MLP neurons of a small language model. Each row is named by its layer, matrix (up: input weights; down: output weights) and neuron, and shows model dimensions 96-159. Each number is 50 + 15 x the weight over its row's rms, rounded and kept within 0 to 99.
After each neuron's rows, "fires before" lists the tokens most often just after its 100 highest values on Wikipedia text that the model never trained on; "fires after" lists the tokens most often just before its 100 highest values on Wikipedia text that the model never trained on.

L13.up237:66 60 54 30 52 58 43 61 57 53 40 16 77 50 44 50 29 55 52 30 62 38 68 68 63 54 31 44 56 53 58 61 31 33 28 29 55 42 42 39 62 59 59 49 82 58 44 40 77 58 52 59 72 48 49 59 60 78 28 44 34 49 53 17
L13.down237:74 41 47 68 43 55 58 34 23 42 38 67 58 53 68 36 51 51 65 43 62 34 47 26 50 89 70 46 52 28 63 37 52 32 53 42 44 47 58 74 59 36 55 36 64 41 47 55 71 45 46 51 51 59 30 50 37 46 50 36 59 16 42 13
fires before: "ed ", "ing ", "es ", "s "
fires after: "cl", "d", "e", "l", "er", "ri"

L5.up170:24 45 33 49 78 31 56 49 35 40 65 92 28 52 61 37 56 54 68 31 41 27 49 66 45 75 45 66 49 39 52 52 60 57 59 35 40 52 49 51 35 38 73 41 27 41 36 74 45 45 64 43 61 52 55 07 40 80 40 49 57 48 46 84
L5.down170:51 73 42 55 43 25 46 59 31 50 68 41 64 45 53 67 61 54 45 45 39 48 56 51 64 44 38 40 35 54 30 68 16 41 44 67 56 54 55 32 80 48 47 51 49 43 31 47 48 45 51 19 62 11 40 52 36 50 56 31 38 44 53 36
fires before: "t ", " ", ": ", "s", "es "
fires after: "ab", "cl", "J", "Y", "n", "t"

L2.up239:44 75 35 50 76 63 59 26 33 38 35 27 18 51 67 48 45 47 52 31 65 36 14 65 72 61 61 41 46 36 58 36 50 37 60 50 33 47 41 43 70 49 39 49 53 49 53 61 27 40 45 53 48 22 69 67 59 30 52 57 83 34 39 50
L2.down239:57 55 30 54 49 63 53 62 59 53 64 36 55 21 39 39 45 66 71 50 58 41 44 75 63 54 41 45 54 41 56 57 52 60 43 75 45 41 50 38 33 53 35 31 37 53 74 51 50 83 55 46 66 51 43 45 35 50 33 32 39 66 26 71
fires before: "n", "end", "v", "ar"
fires after: "in", "d", "In", "D"

L13.up86:36 56 43 63 54 54 65 55 66 54 52 52 61 57 51 39 44 58 47 19 90 44 59 39 41 31 27 34 27 52 65 20 43 66 69 45 44 47 41 55 39 63 47 40 35 48 60 42 49 44 54 50 64 64 29 57 50 72 39 65 69 41 48 62
L13.down86:57 76 40 50 55 44 13 70 57 38 70 47 82 48 48 40 44 68 58 43 56 43 49 51 35 66 44 59 62 46 52 71 46 27 28 51 75 51 60 73 52 38 51 32 55 49 40 59 34 54 38 72 51 36 32 20 47 40 53 67 63 65 53 50
fires before: "l", "i", "v"
fires after: "p", "ep", "P", "m", "re", "f"

L13.up231:64 36 56 48 65 39 46 52 35 53 81 49 75 55 40 54 22 60 63 68 59 52 71 60 45 59 74 61 55 43 36 71 42 60 41 51 33 48 77 58 44 32 49 66 31 36 45 66 50 68 67 54 54 51 41 70 69 56 39 39 21 56 32 30
L13.down231:45 52 53 62 62 53 42 34 49 39 55 47 35 65 48 45 55 58 50 41 44 72 35 55 22 70 64 43 24 52 52 57 49 44 48 14 42 52 57 30 35 57 80 28 53 34 37 32 57 26 45 40 28 46 38 50 27 56 44 36 44 86 27 51
fires before: "al ", "n", "ou", "d", "is"
fires after: "f", "e", "ar", "te", "r", "ev"

L3.up283:33 42 59 40 68 74 42 49 48 34 51 32 48 52 55 46 53 51 46 42 22 73 49 39 33 60 58 57 67 55 61 82 70 65 84 30 41 45 75 50 39 62 50 45 63 57 31 42 62 55 39 54 65 70 40 97 42 74 50 47 92 50 39 35
L3.down283:46 53 48 33 44 80 50 40 58 54 46 22 67 44 58 30 50 54 61 06 47 46 48 47 50 64 49 36 25 47 39 43 47 37 58 47 40 35 58 33 60 49 60 84 57 38 54 45 60 42 41 69 69 60 45 52 63 16 57 51 43 31 64 54
fires before: "ing ", "r", "a", "ep", " "
fires after: "D", "c", "d", "An", "ol"

L5.up192:45 49 49 24 81 51 54 47 27 17 61 51 55 55 57 55 41 29 64 51 53 24 53 48 36 58 41 57 44 60 59 66 53 28 53 41 28 58 57 57 70 65 38 81 61 39 69 27 58 54 49 62 56 65 47 62 67 68 30 29 36 36 52 45
L5.down192:63 67 36 69 55 65 56 57 53 80 41 52 39 51 46 53 54 52 45 46 41 53 26 54 55 57 54 43 88 53 81 43 42 46 36 78 29 47 55 40 74 55 31 45 26 66 59 51 19 59 56 34 28 45 37 36 53 42 53 43 57 08 60 55
fires before: "t", "c", "s", "ts ", "t ", "ce "
fires after: "C", "o", "r", "c", "en"

L9.up221:52 51 70 65 33 41 43 49 20 63 62 58 35 63 60 67 55 55 35 28 29 32 59 52 83 36 33 51 49 36 59 57 34 69 59 66 71 46 47 59 35 36 70 39 46 44 34 25 41 26 50 43 32 59 47 41 52 40 37 54 60 59 66 59
L9.down221:53 44 39 41 86 31 28 50 31 31 53 48 45 74 38 39 24 50 90 29 33 51 51 47 55 74 47 63 66 47 55 57 48 47 43 54 68 46 42 43 54 48 33 62 60 57 47 39 61 24 40 51 88 45 41 66 49 44 53 49 63 40 44 77
fires before: " ", "I", ", ", "s ", ". "
fires after: "I", "l", "S", "Ar", "li"

L8.up326:46 55 62 56 59 68 22 41 28 58 58 69 36 58 85 77 55 52 76 33 76 38 49 73 79 64 43 33 34 77 48 49 50 29 38 36 42 51 44 40 82 64 43 56 70 57 32 46 70 63 53 34 37 41 57 56 41 33 35 25 60 52 26 54
L8.down326:50 48 39 51 68 45 65 38 26 49 42 38 35 31 61 48 88 44 32 51 40 31 49 48 59 72 36 59 55 53 21 59 39 49 41 24 64 72 33 51 45 54 69 70 48 34 37 36 45 47 80 54 52 56 63 31 51 87 66 50 36 18 55 46
fires before: "e ", "-", "er ", "er", "t ", "est "
fires after: "ar", "com", "e", "s", "l", "on"

L3.up114:76 54 50 57 44 28 35 47 31 37 52 48 63 43 56 63 32 49 45 82 49 46 46 35 47 27 51 50 16 50 42 67 50 64 49 53 38 48 47 51 32 69 58 26 58 50 57 60 48 55 40 72 54 37 51 40 17 66 58 36 41 54 39 65
L3.down114:50 53 47 69 69 57 71 41 25 62 67 51 56 56 62 35 58 55 62 37 27 66 46 55 66 62 66 76 69 72 57 43 36 45 46 63 66 58 53 57 40 43 16 49 49 30 76 16 42 53 60 32 76 77 43 35 53 82 55 53 17 37 40 56
fires before: ", ", " ", "s", "ing ", ". ", "\n"
fires after: "l", "b", "al", "G", "g"

L2.up44:52 60 44 35 37 15 19 60 46 55 61 21 40 55 44 65 30 56 97 53 69 42 66 42 82 40 61 59 51 42 46 52 48 30 63 43 52 53 38 42 65 52 28 15 68 52 55 56 52 32 53 41 46 61 25 62 47 54 37 25 28 47 54 71
L2.down44:38 79 83 80 55 66 82 63 55 46 26 32 66 36 29 39 35 33 41 33 44 53 71 26 38 59 47 39 88 31 15 57 61 44 67 36 39 56 48 26 34 59 54 66 54 49 59 51 43 59 62 35 65 63 60 34 69 46 58 42 40 42 64 67
fires before: "th ", "e ", "th", "l"
fires after: "S", "s"

L3.up309:45 48 74 62 67 36 61 45 32 53 64 43 48 25 30 67 68 36 55 40 46 62 91 14 60 54 46 67 55 47 47 42 42 55 68 39 29 44 30 58 73 26 65 51 41 51 59 53 98 50 75 52 72 37 40 56 54 44 41 39 57 63 50 58
L3.down309:42 44 58 27 53 52 66 60 68 37 71 60 55 62 58 31 45 44 38 47 37 53 26 58 32 61 52 62 49 43 33 42 62 33 67 87 24 39 60 77 41 74 64 62 34 46 84 89 50 43 35 50 32 61 51 33 40 55 56 42 45 61 53 38
fires before: ". ", "sh", "ed ", "od", "ec", "en"
fires after: "ow", "N", "W", "con", "n"

L2.up76:38 43 59 33 61 44 47 63 30 62 33 56 74 63 50 40 84 77 70 52 58 27 66 40 72 61 27 51 48 37 33 37 32 53 22 42 69 48 32 22 55 48 50 70 44 51 40 59 65 21 29 53 55 43 58 56 42 59 50 37 40 56 44 64
L2.down76:27 44 71 75 70 45 57 58 40 59 76 35 56 54 48 50 55 21 49 38 30 71 37 46 27 72 50 28 57 66 69 56 29 59 56 29 60 59 55 12 71 00 65 41 79 25 46 34 34 47 58 47 46 53 51 27 59 42 50 35 56 45 45 60
fires before: "g", "e", "t ", "m"
fires after: "r", "k", "K", "th", "ay", "ch"

L6.up59:33 39 55 50 34 84 40 49 32 68 49 46 38 64 50 58 34 47 26 51 58 34 47 89 10 31 56 41 63 40 70 61 53 75 28 70 46 27 59 58 52 63 41 50 33 73 52 57 65 59 63 68 48 51 48 84 56 45 54 42 29 73 65 47
L6.down59:63 52 08 38 61 71 34 62 43 29 43 59 32 57 43 62 41 49 59 41 51 66 77 60 32 56 41 43 73 68 40 44 22 75 39 60 22 49 55 42 57 30 42 53 60 18 39 33 71 44 62 49 35 68 61 53 42 43 50 55 45 37 73 46
fires before: "em", "ow", "ol", "ic", "-", "al "
fires after: "y", "ch", "ol", "o", "a"

L8.up281:33 39 67 34 48 64 76 32 56 65 69 51 47 58 69 30 41 43 61 68 48 53 48 47 36 36 61 36 31 69 31 46 35 48 49 46 56 54 53 50 66 87 59 58 50 71 59 67 73 64 71 61 42 32 64 52 65 34 40 60 40 45 54 35
L8.down281:47 29 41 60 70 53 38 42 65 52 66 71 40 46 24 45 27 42 48 58 66 64 25 45 65 37 54 67 41 42 24 54 58 37 49 47 63 19 48 50 23 54 47 50 71 40 47 35 82 24 58 67 38 73 46 58 55 71 58 63 70 60 24 53
fires before: "ow", "ord", "es", "y ", "ar", "si"
fires after: "k", "v", "R", "ov", "ri", "uc"

L3.up278:44 48 62 45 73 37 54 76 32 20 35 51 61 70 29 17 53 52 54 37 28 55 55 59 29 49 31 73 23 25 39 54 64 55 43 53 28 70 41 38 48 88 67 12 20 33 50 21 61 60 76 39 54 68 41 36 55 67 48 64 54 19 37 56
L3.down278:46 35 15 51 32 40 51 54 71 43 25 61 43 54 49 53 34 57 57 77 53 63 57 42 79 41 70 23 59 64 29 52 27 68 46 65 40 60 55 35 57 45 67 35 68 58 37 39 54 47 74 44 21 47 62 46 65 45 67 45 51 56 87 25
fires before: "n ", "n", "p", "em", "er", "l"
fires after: "T", "t", "y", "l", "W", "est"

L9.up286:26 22 46 52 17 53 33 62 57 33 28 52 55 58 71 51 38 45 88 52 82 50 47 46 43 39 67 62 60 63 57 35 50 54 53 52 42 26 36 41 50 71 22 39 40 39 48 47 55 40 71 61 29 52 51 63 42 37 33 21 54 37 55 82
L9.down286:63 58 62 64 40 41 55 17 64 72 29 51 61 31 81 49 66 43 44 42 42 47 65 57 49 40 68 53 62 54 42 58 33 50 43 28 71 54 39 22 52 52 50 39 45 67 54 65 55 35 58 57 43 54 55 57 75 47 36 38 59 50 50 41
fires before: "i", "ow", "al", "p", "b", "a"
fires after: "s", "k", "S", "t", "u"

L8.up93:23 50 32 54 48 48 51 52 83 50 56 27 40 49 22 40 60 51 23 57 57 13 63 47 45 50 37 41 61 28 69 57 41 63 44 36 52 39 28 62 23 42 35 53 43 76 49 77 58 47 39 49 27 34 59 58 51 42 48 45 41 42 72 39
L8.down93:41 45 20 46 53 41 69 66 44 45 39 66 54 53 68 70 47 35 52 42 42 51 46 56 43 65 29 54 74 19 25 41 58 45 35 71 76 27 30 75 53 25 64 53 56 66 44 57 52 41 40 61 25 67 72 53 42 29 34 38 46 66 42 46
fires before: "ow", "ing ", "es", "and", "ed ", "ag"
fires after: "ol", "el", "in", "b", "il", "is"

L2.up12:45 29 40 54 63 56 44 34 46 62 29 43 39 79 33 63 45 52 48 38 51 49 52 63 30 44 56 28 42 46 39 51 33 54 39 72 54 53 29 64 60 46 61 56 65 32 43 33 68 30 65 45 66 73 49 58 30 57 53 53 60 62 46 62
L2.down12:63 49 39 38 61 28 47 50 30 38 66 77 56 73 44 48 19 25 75 77 73 54 74 39 57 40 42 45 69 31 47 39 53 57 54 60 69 64 50 25 66 47 48 38 11 76 64 46 68 49 67 45 18 34 64 38 34 64 66 35 75 46 60 68
fires before: " ", "s ", ", ", "a ", "s", "u"
fires after: "o", "te", "li", "i", "a"

L12.up23:25 62 58 50 84 75 46 48 55 51 40 27 52 40 33 28 75 39 40 59 52 39 64 65 58 53 40 29 60 60 59 68 71 54 45 43 45 58 42 67 44 41 47 62 33 64 60 63 37 63 52 53 69 62 59 64 51 51 51 26 24 42 63 20
L12.down23:27 61 62 69 55 66 65 47 59 58 51 31 44 32 41 49 60 33 58 35 39 65 38 64 33 49 06 54 75 63 32 46 38 48 56 58 45 39 72 77 73 47 54 21 13 36 40 44 46 34 50 30 43 77 38 58 28 22 29 53 61 58 60 29
fires before: "c", "ce ", "g", "t "
fires after: "F", "m", "en", "st", "l", "s"

L2.up154:38 58 53 22 74 56 62 71 55 48 53 68 69 66 59 09 66 32 57 70 51 50 65 34 51 58 53 40 58 42 61 76 70 59 31 18 44 37 36 44 51 61 62 69 26 38 45 48 79 58 55 50 46 64 27 52 57 70 43 63 63 59 65 70
L2.down154:65 43 48 72 34 22 85 17 58 32 51 77 44 73 41 60 35 31 62 46 22 47 31 54 58 58 74 53 48 69 43 59 49 39 47 68 82 42 57 73 40 41 50 62 71 65 12 52 68 49 26 50 68 42 68 59 53 50 36 22 58 66 27 56
fires before: "s", "t ", "ec", "c", "is"
fires after: "E", "A", "ab", "a"

L3.up15:55 41 30 17 76 57 67 64 57 37 29 45 36 51 23 41 78 70 65 57 54 80 37 43 19 24 30 25 40 58 21 66 44 50 46 48 60 57 51 56 66 48 45 82 70 53 43 59 48 26 44 58 50 82 30 46 49 34 79 53 69 67 39 51
L3.down15:37 25 53 33 29 44 46 69 43 47 52 22 44 66 61 41 45 54 66 65 65 59 69 68 61 70 68 53 34 42 73 24 28 74 50 55 58 62 25 55 48 40 51 60 30 61 71 28 48 24 32 33 39 25 53 46 30 78 52 59 73 62 44 54
fires before: "was ", "is ", "u", " ", "all", "a "
fires after: "I", "O", "v", "Y", "i"

L13.up214:54 71 53 41 39 59 84 40 60 57 43 23 34 71 60 58 53 67 50 50 35 58 64 44 61 65 56 47 61 71 77 56 18 50 83 67 57 48 63 37 58 47 44 76 52 33 82 48 39 70 47 69 65 45 60 42 36 39 75 44 55 39 46 46
L13.down214:46 73 29 36 48 55 44 43 33 68 61 34 31 51 86 48 56 44 43 29 80 66 51 69 53 44 36 40 55 60 32 46 24 35 38 55 66 50 35 38 24 69 32 65 29 28 59 47 26 41 62 65 53 78 39 46 82 65 56 40 67 67 43 75
fires before: "ud", "t", "end", "v"
fires after: "in", "d", "con", "im"

L5.up411:69 67 55 64 37 26 67 52 68 43 77 74 56 53 38 50 37 39 53 23 64 18 67 42 54 35 53 68 45 41 62 66 40 60 49 67 48 54 35 35 37 56 62 51 43 47 55 39 17 62 61 59 19 75 32 68 74 84 39 76 32 60 49 88
L5.down411:52 42 30 27 57 69 73 33 62 64 25 79 44 23 70 50 33 60 39 66 61 34 41 67 39 71 78 08 55 66 35 34 38 67 68 80 51 41 49 30 64 27 31 37 65 67 59 38 60 55 52 40 57 33 67 43 45 22 71 74 47 52 57 47
fires before: "l", "ir", "n", "el", "er"
fires after: "d", "est", "in", "ov", "G", "ev"

L6.up504:31 72 69 26 59 43 57 44 43 47 40 31 62 27 47 36 18 57 38 26 60 77 38 67 49 27 58 52 51 46 53 62 51 54 50 60 67 44 41 74 64 53 48 55 41 58 39 69 65 35 53 56 34 09 53 45 75 63 67 32 49 59 68 48
L6.down504:34 39 79 50 45 41 68 44 69 25 40 49 58 50 55 64 43 45 46 45 60 35 56 27 52 63 70 76 22 59 51 53 40 59 53 46 47 29 32 69 57 75 52 59 40 49 34 50 58 59 82 41 53 39 77 63 51 44 41 54 27 79 42 44
fires before: "b", "i", "ent ", "h ", "ed ", "e "
fires after: "s", "c", "re", "ou", "pr", "en"

L8.up442:26 33 41 54 47 58 54 68 44 83 50 55 33 62 24 59 38 67 45 77 94 48 52 44 23 66 52 49 40 59 55 53 55 43 36 29 40 58 75 49 21 31 62 44 16 46 44 42 36 46 76 46 30 41 65 51 57 46 69 47 43 42 34 69
L8.down442:44 25 43 45 43 59 53 50 44 54 56 41 43 52 89 71 54 54 50 89 49 58 57 36 55 70 34 67 64 73 50 49 51 66 21 48 53 71 84 22 84 32 18 44 56 54 29 35 58 18 54 60 16 69 56 57 50 85 74 29 38 35 61 48
fires before: "n", "em", "b", "al ", "als", "f"
fires after: "e", "y", "o", "te", "T", "s"

L3.up95:56 42 59 66 57 46 87 53 56 63 51 69 36 63 44 36 27 67 36 58 51 37 38 80 49 59 28 46 82 65 43 60 57 33 44 54 47 44 51 46 70 78 39 37 39 45 60 71 78 49 75 74 50 63 51 53 58 74 45 51 56 68 38 58
L3.down95:60 60 67 90 45 39 56 55 60 63 55 61 39 33 59 36 33 48 56 45 34 52 30 70 68 54 70 46 55 27 28 49 57 60 57 54 81 28 37 86 64 72 53 64 64 60 56 50 44 62 55 63 42 25 65 55 17 42 46 54 50 52 34 39
fires before: ", ", "al ", "y ", "si", "k"
fires after: "ev", "v", "ov", "V", "f"

L12.up98:49 45 49 55 50 30 52 56 38 60 36 29 82 77 49 60 46 76 42 69 74 22 47 59 43 27 57 71 45 58 58 26 43 18 65 53 32 48 56 72 55 54 52 37 73 55 32 41 68 39 73 70 53 37 68 71 38 53 50 49 63 31 52 62
L12.down98:39 57 75 61 54 49 66 56 66 29 76 17 55 65 35 61 28 55 62 53 49 39 44 48 54 48 47 51 60 94 27 47 47 46 44 59 33 50 63 49 52 51 40 23 59 45 54 46 48 37 50 52 51 55 54 24 56 56 71 44 55 32 59 54
fires before: "\n", "\n\n"
fires after: " ", "e", "\"", "es", "ed "

L2.up384:47 36 27 43 51 43 60 51 54 57 67 48 58 47 73 13 40 57 57 72 53 60 39 57 43 21 49 49 44 27 48 34 78 31 39 51 35 64 63 17 42 57 73 67 32 11 30 63 60 23 69 29 43 85 97 56 55 56 45 37 19 70 59 30
L2.down384:48 79 24 60 56 21 49 30 80 60 40 59 41 32 46 65 52 53 55 30 45 26 86 61 69 60 54 47 57 50 54 35 61 61 49 53 46 47 36 68 62 59 13 52 35 37 60 50 70 66 48 65 39 43 51 57 58 51 56 50 57 42 71 25
fires before: "it", "ed ", "con"
fires after: "w", "==", "W", "c"

L3.up204:60 61 40 65 28 51 65 31 80 36 53 70 38 54 58 47 58 87 78 42 59 61 61 48 39 37 65 62 04 79 78 54 56 60 51 63 48 54 43 43 53 67 39 49 70 49 39 63 50 47 00 62 35 63 36 38 38 46 52 61 46 52 58 71
L3.down204:43 63 38 46 56 52 42 48 26 57 40 52 30 54 70 51 49 87 28 44 36 25 64 63 48 62 65 76 80 57 46 43 37 47 68 28 76 45 43 61 34 40 60 45 31 50 32 76 55 59 14 82 56 69 41 76 67 29 55 46 44 54 64 67
fires before: "s", "s ", "ent", "si", "ent "
fires after: "p", "h", "P", "t", "c", "r"

L3.up480:61 59 66 50 67 46 37 37 52 38 60 48 38 38 55 46 55 67 19 55 51 55 71 48 38 99 41 52 58 46 52 48 58 66 49 47 33 69 57 39 65 33 40 55 84 23 30 38 56 36 56 29 54 46 62 32 50 39 48 00 53 62 63 40
L3.down480:73 43 49 29 50 64 71 57 59 56 61 51 62 42 59 56 43 44 72 51 66 27 43 21 77 43 61 52 54 53 47 81 35 55 64 61 60 29 29 47 53 41 43 53 45 24 76 73 47 21 43 44 57 51 48 44 48 46 68 78 82 41 30 42
fires before: "h ", "e ", "h", "s ", "i"
fires after: "ou", "J", "St", "em", "im", "ri"

L2.up473:43 34 35 58 59 82 48 45 47 59 55 46 28 54 50 50 28 79 74 35 46 03 54 49 49 34 76 45 66 50 59 82 87 61 60 54 63 42 35 17 60 62 84 44 42 43 40 69 41 44 37 34 65 48 39 75 48 66 62 29 62 63 42 20
L2.down473:62 57 43 47 36 45 62 69 52 54 24 24 70 43 53 35 46 54 60 64 42 66 58 65 53 58 22 59 51 62 56 32 37 51 72 54 27 58 68 80 20 36 21 31 50 53 43 46 36 64 35 51 45 61 60 28 22 32 53 37 43 29 28 35
fires before: "h ", "h", "t ", "d", "t"
fires after: "ou", "bu", "l", "u"

L8.up70:40 40 51 55 41 39 61 46 27 48 64 24 58 47 35 46 52 70 46 41 72 40 44 60 48 29 39 54 49 57 52 29 58 41 63 47 55 27 57 41 44 69 34 67 52 49 88 25 57 43 33 71 61 62 67 47 77 49 68 51 31 28 37 30
L8.down70:58 50 72 36 45 53 46 41 66 50 65 50 91 59 61 43 44 42 55 56 89 49 45 69 41 65 49 39 56 79 44 58 45 47 48 20 48 60 69 36 13 41 32 52 51 28 56 60 49 57 25 55 41 51 56 41 48 47 75 40 41 62 50 25
fires before: "t", "es", "i", "v", "ch ", "en"
fires after: "r", "s", "l", "n", "re", "d"

L11.up136:42 84 62 65 61 38 39 54 66 72 30 63 33 29 25 64 53 35 50 52 65 53 39 64 34 37 56 66 41 45 73 55 68 47 54 57 57 40 68 67 67 69 42 60 63 69 22 43 46 47 51 24 74 37 63 49 70 50 57 56 23 52 54 46
L11.down136:41 83 54 47 31 37 72 56 30 45 47 60 23 72 40 57 58 45 30 29 39 48 28 46 46 49 57 41 54 45 39 54 78 41 66 37 51 46 55 64 38 38 30 63 62 66 46 76 23 33 20 43 31 63 41 57 63 46 50 62 50 18 58 56
fires before: "J", "A", "M", "| ", "S", "D"
fires after: "1", "2", "O", "| ", "on "

L3.up65:51 61 30 38 54 41 66 60 49 44 53 38 38 82 43 42 41 34 37 48 34 39 31 41 56 46 31 30 25 64 66 86 55 46 31 60 56 32 42 73 34 66 58 23 69 69 32 46 54 38 25 71 46 45 31 60 38 72 75 69 57 52 80 35
L3.down65:47 42 72 55 76 39 61 56 54 61 49 46 55 53 37 67 47 55 40 49 42 59 58 41 61 68 98 59 63 34 40 43 63 43 45 41 33 62 65 44 58 47 44 82 39 45 63 50 45 66 34 44 53 40 79 30 65 54 29 44 54 50 23 77
fires before: "ed ", "s ", "f", "ag", "w", "b"
fires after: "Un", "ar", "ol", "is", "of ", "ir"

L11.up202:44 56 48 59 59 39 65 38 59 46 68 35 94 41 37 58 36 51 28 35 67 36 22 16 41 33 16 55 42 26 39 45 81 62 68 48 60 65 29 62 59 46 54 45 56 62 43 58 54 43 64 56 62 30 58 49 34 62 52 72 55 45 67 60
L11.down202:77 53 53 53 49 57 39 51 52 75 64 64 28 66 59 36 43 54 62 35 50 48 45 68 47 38 64 69 69 55 82 54 22 20 54 51 85 30 66 51 44 33 81 65 53 43 25 56 68 46 68 52 71 48 36 26 54 58 58 47 55 18 44 49
fires before: "\n\n", "\n"
fires after: "s", "\"", "es", "a", "ed", ")"

L5.up177:58 79 52 53 60 76 45 29 47 36 54 50 51 28 62 47 43 25 52 41 81 59 61 45 64 30 39 58 25 43 65 53 32 54 59 78 71 50 63 50 56 46 44 56 54 35 56 27 46 55 55 40 50 70 34 66 54 70 24 78 22 68 52 64
L5.down177:43 13 00 48 51 57 30 57 68 64 82 56 29 66 64 45 64 73 50 52 40 45 61 56 70 59 71 52 55 61 24 68 44 68 44 41 46 43 33 59 42 61 51 44 54 37 38 82 86 56 31 28 81 41 21 23 30 48 44 57 55 37 54 28
fires before: "m", "l", "ber ", "f", "ur", "e"
fires after: "in", "n", "f", "In", "ep"

L12.up506:70 38 50 37 49 61 60 62 35 46 51 40 36 40 42 36 47 47 30 27 75 28 57 33 56 77 64 88 24 65 48 38 32 82 37 54 53 41 49 24 30 50 51 25 79 66 36 38 59 74 52 37 52 29 48 18 45 98 45 51 63 41 78 36
L12.down506:64 65 65 74 52 43 41 58 70 56 40 42 46 75 52 49 61 36 46 54 45 50 60 24 54 65 36 62 43 24 39 65 34 49 27 63 41 41 62 53 66 39 45 43 47 62 40 57 59 24 48 42 23 59 45 46 72 31 43 55 53 64 64 32
fires before: "ed ", "en", "es ", "ing ", "r"
fires after: "f", "is", "d", "ri", "ur", "er"

L11.up479:63 26 48 20 48 64 51 37 39 48 63 53 66 48 35 57 38 67 44 41 45 31 34 67 72 56 50 45 67 49 24 47 57 54 51 58 62 39 58 49 40 84 50 47 51 34 40 60 58 29 48 42 61 53 59 53 64 63 29 72 30 46 33 69
L11.down479:61 42 45 55 28 55 32 52 39 61 65 47 60 39 40 64 32 31 47 35 57 52 45 40 53 71 61 60 27 43 32 57 51 76 55 36 48 65 47 43 69 22 54 49 37 63 53 42 69 45 30 43 26 60 58 59 74 29 54 59 39 37 73 96
fires before: "al ", "ated ", "all", "al", "ou"
fires after: "l", "ic", "ig", "en", "ev", "n"

L9.up78:68 51 44 29 37 50 46 52 51 72 67 49 33 54 43 27 47 58 67 51 57 51 74 56 63 73 45 75 55 33 57 30 46 46 34 61 05 66 70 66 45 34 77 34 21 44 77 48 40 67 65 80 28 49 62 72 51 65 65 29 29 53 24 86
L9.down78:77 65 47 50 50 60 56 52 37 56 48 47 30 59 35 54 37 41 66 46 62 43 81 60 31 47 39 45 27 68 31 45 45 59 39 68 55 43 81 34 65 40 77 62 49 39 54 36 52 71 94 53 29 40 47 47 22 47 43 33 69 70 34 45
fires before: "n", "n ", "is"
fires after: "T", "t", "e", "di", "D", "j"